{"n_layer": 10, "d_model": 160, "n_head": 2, "n_kv_head": 2, "head_dim": 64, "d_mlp": 640, "vocab_size": 8192, "activation": "gelu", "norm": "layernorm", "norm_place": "pre", "norm_eps": 1e-05, "positions": "rope", "rope_base": 100000.0, "rope_fraction": 0.25, "qk_norm": false, "attn_scale": 0.125, "bias": "all", "tie_embeddings": false, "parallel_block": false, "init": "normal", "init_std_qkv": 0.0579, "init_std_o": 0.013, "init_std_up": 0.0579, "init_std_down": 0.013, "optimizer": "muon_variant", "lr": 0.00735, "lr_mult_down": 1.5, "beta1": 0.93, "lr_head": 0.0228, "warmup_steps": 200, "schedule": "wsd", "decay_fraction": 0.681, "decay_shape": "linear", "final_lr_fraction": 0.1, "batch_tokens": 16384, "seq_len": 384, "doc_mask": true, "train_tokens": 87010000, "steps": 5311, "dataset": "wikipedia_en"}
MLP neurons of a small language model. Each row is named by its layer, matrix (up: input weights) and neuron, and shows model dimensions 32-127. Each number is 500 + 40 x the weight over its row's rms, rounded and kept within 0 to 999. Numbers have three digits each.
After each neuron's rows, "fires on" lists the tokens most often at its 100 highest values on Wikipedia text that the model never trained on.

L4.up31:541555536501503499471430531495543413534523507468436442555509443494450498438521506500481419493500508545553508498449508480520475535487468443510535472458430530485550499508535540457462484495427569547511523438542532525518520534499480510505516494498481492528513546495377491493512455492497524634
fires on: " Team", "er", " Candidate", " code", "ee", "or"

L2.up459:454525508490541532436535490498483454535539547417530498412471468432469471490476554419467476477499560527432473471484533451490540499528525447536506494419493522554486482509517490527444470468428530606399559486498518509478493519476516482554534424452533561502533450429509495500488485476488453498
fires on: " a", " ", " at", " and", " as", " but"

L7.up361:405559512370470493454465541475511568486504598440551500474516450512463445478489497567548479525581450486495465477478486478490547488519511495547472431556488509454551484581492563517489614460535545532545489533450474483492463477492515522485566486486532502553447585491468491429495441478423590535
fires on: " in", " In", " on", ".", " On"

L4.up149:547593453532565414561465490461434542523542425492505540486557513518486468458517538501556464433483438506564529505496541589533494418479478467534509514551508446483475474544542469391528452452509476423515490497494542469498533476474554482564497468522466553468531537500418489584528515546483455466
fires on: "or", "4", " Nor", " in"

L7.up439:449525539490470532457533565510447521500519547501512437508524424472529549447517580506535521448511467547467483559506589548469428453497407515559443534550516529458499476447544530468512595490480478499521491509499532548543476474463464581472522465553567510537500526576527494526469508518558423489
fires on: " |", " –", " la", " as", " on"

L7.up561:572486518483508458460519534502534495491530451518404470472534437510506527471501555518507523450505584479509464513482462489506453518479454478495408487497547544521520488457490473420525532510587595556519523523512523483540482472546494504483492425484453443413513509515527427444532555420500489473
fires on: " \"", "s", " he", " Mc", " she"

L4.up313:520543551444466458512531490573513505541507538473507470502510496518430594487465528486471413529504526567492587474500466535466480448531477486439474493470536488490497635471489553539517443497463519452491421530524499491532465540455542538448469453506507517416488529440515497517510464498489482504
fires on: "\n", " L", "w", "c", "st", "ch"

L4.up295:474589502498480457495505502500488528527546484582517487523514527493536448471493470508514516497426483447504489592477461499415474504462576520507492516590513504527507473459506497495539620525487438472402521466480551519518522556476455500447477527578492538495492512460520551551526484457475480509
fires on: "ent", " written", "ers", "tors", "ed", " term"

L2.up372:450539541519548484515478542430503483495532551467559537466509503544425561555504462529567542512511480506428468486467502489461546488466452475564487457479531514519517509448552493496527572494503531515495488485536517519489455516455483521509434470445506453536506547465514435526452456507465500565
fires on: " p", "P", "ven"

L4.up456:505513465467461470480497430495522546479558448472530459554477461493546558515489523510437520460463508477468492572514504437530487544479483472493479452563511579506519547427522443512536555561519420481492555463495489400481561550446542544489477508506497512539501581509493499506478493446454550506
fires on: "ly", "ous", "ry", "ate", "ic"

L2.up635:517537464506502423496534551505524457469492492550541603490470546485482499520551470552446576522549507549471461529541535561545541484472477508484492538517523513527524483498567618485424439486512502516552443509512452517526513478482511454477514474492454496521557518509504447501488510451500528420
fires on: " and", " as", "ly", " the"

L2.up552:519481490484471466465571541542466465469549538529410528465500510442525582480557456524506496544519461459465523505477499515415558432538491587517518436476487509466524485514586467490505570574536484472515495577550529456503541576414519482461496502544516488404467518491483495517478539497547521512
fires on: " number", " out", " view", "sum", "in"

L2.up579:540483459499454496469503505547449540545467525494464541497532533407430429469496475525500441461479525492508462537491485520484465447535581517570491466503469531475508542536546480500482511491488495521533531475488545479417562486453537523563515522497628539411479537548472448441452512479512463522
fires on: "″", " play", " year", " be", "ate", " are"

L4.up556:519469454478474489469538469453518557527464458535546472477441441471482442509516511469448526468501561475482558453505496585512474558507513449495512506539555498452426461420424442515507451542540563587487467543498465526512567478545497442464589522440477479558597517451462518528507520557479535571
fires on: " and", "and", "y", "to", "tri"

L2.up631:522502506538485439527470506490530465556545437508493520466495501498507560521514527493495531527542468524481565387511513465466555510536447519473494550471517511482486473417473479428541451486434475457509472533506545541448498484623496427518514506525521447511413475508574419557423505444509481528
fires on: "-", " /", " Fin", " or", " Although"

L4.up610:584490448519468558500499530511465530417534459538493485452470539533519565412529506502503529517574460566501511430499510521452490536407451434460519449479480512402478496472550538489480474517506505515511560521508475618523476511468489539491566560538446445533467489577473573478489525435483488527
fires on: " of", "d", " to", "=="

L4.up254:478489474484528439471473567494435465525462527526597496564535480464493573510501527539457529453446480486512494468531514471522531535485499515501457485418582465477535490527457562482539504505532443461430555466503499493480539536507565425572539472568499529491526492480540542445524507555547475536
fires on: "um", "ut", "u", "to", "a", "i"

L7.up205:479446474451513483510530513570497485503490530480514423484521519530520533459553570443446483439488547557513498431508484429532506469499527543494479486525482504515501509451430483452544486527553438509399480508534496586558522482448564439507498465457458516526489504483570546503478494567507513461
fires on: "\n", "i", "n", "a", "e"

L4.up410:518502477550520493495469463393438487524510449487527520554519471517444518465498445470647494494508496442425560533475462547461532468439495509545529497536439490521401491493532553527439559520514510484516506551498517485479509469556505437448483400502461504493476467548551533499454364520474533467
fires on: "th", "He", "|", "1", "%"

L2.up41:495489531479483463562521461454486535526537482561430489517415474498452510508459579476487526471533539533469517403466467448467439509472527588471488496541382483468544530556519473595455498502463503421509471474521482405503454513530513529449461468471489492492503527535516479480530497479507485505
fires on: "key", "art", "hard", "tempo", " Barcelona", "lar"

L2.up443:486480517539561437515441549477441493474506470503493562463576536532522561510422434533503527498508437475444530465466501517457523501490493517494429504547519475414532479459471482529454499580450495517506502518519476530603465502579456500523465489557515535444433535512548547471511419525475448598
fires on: " from", "0", "1", "ut", " we"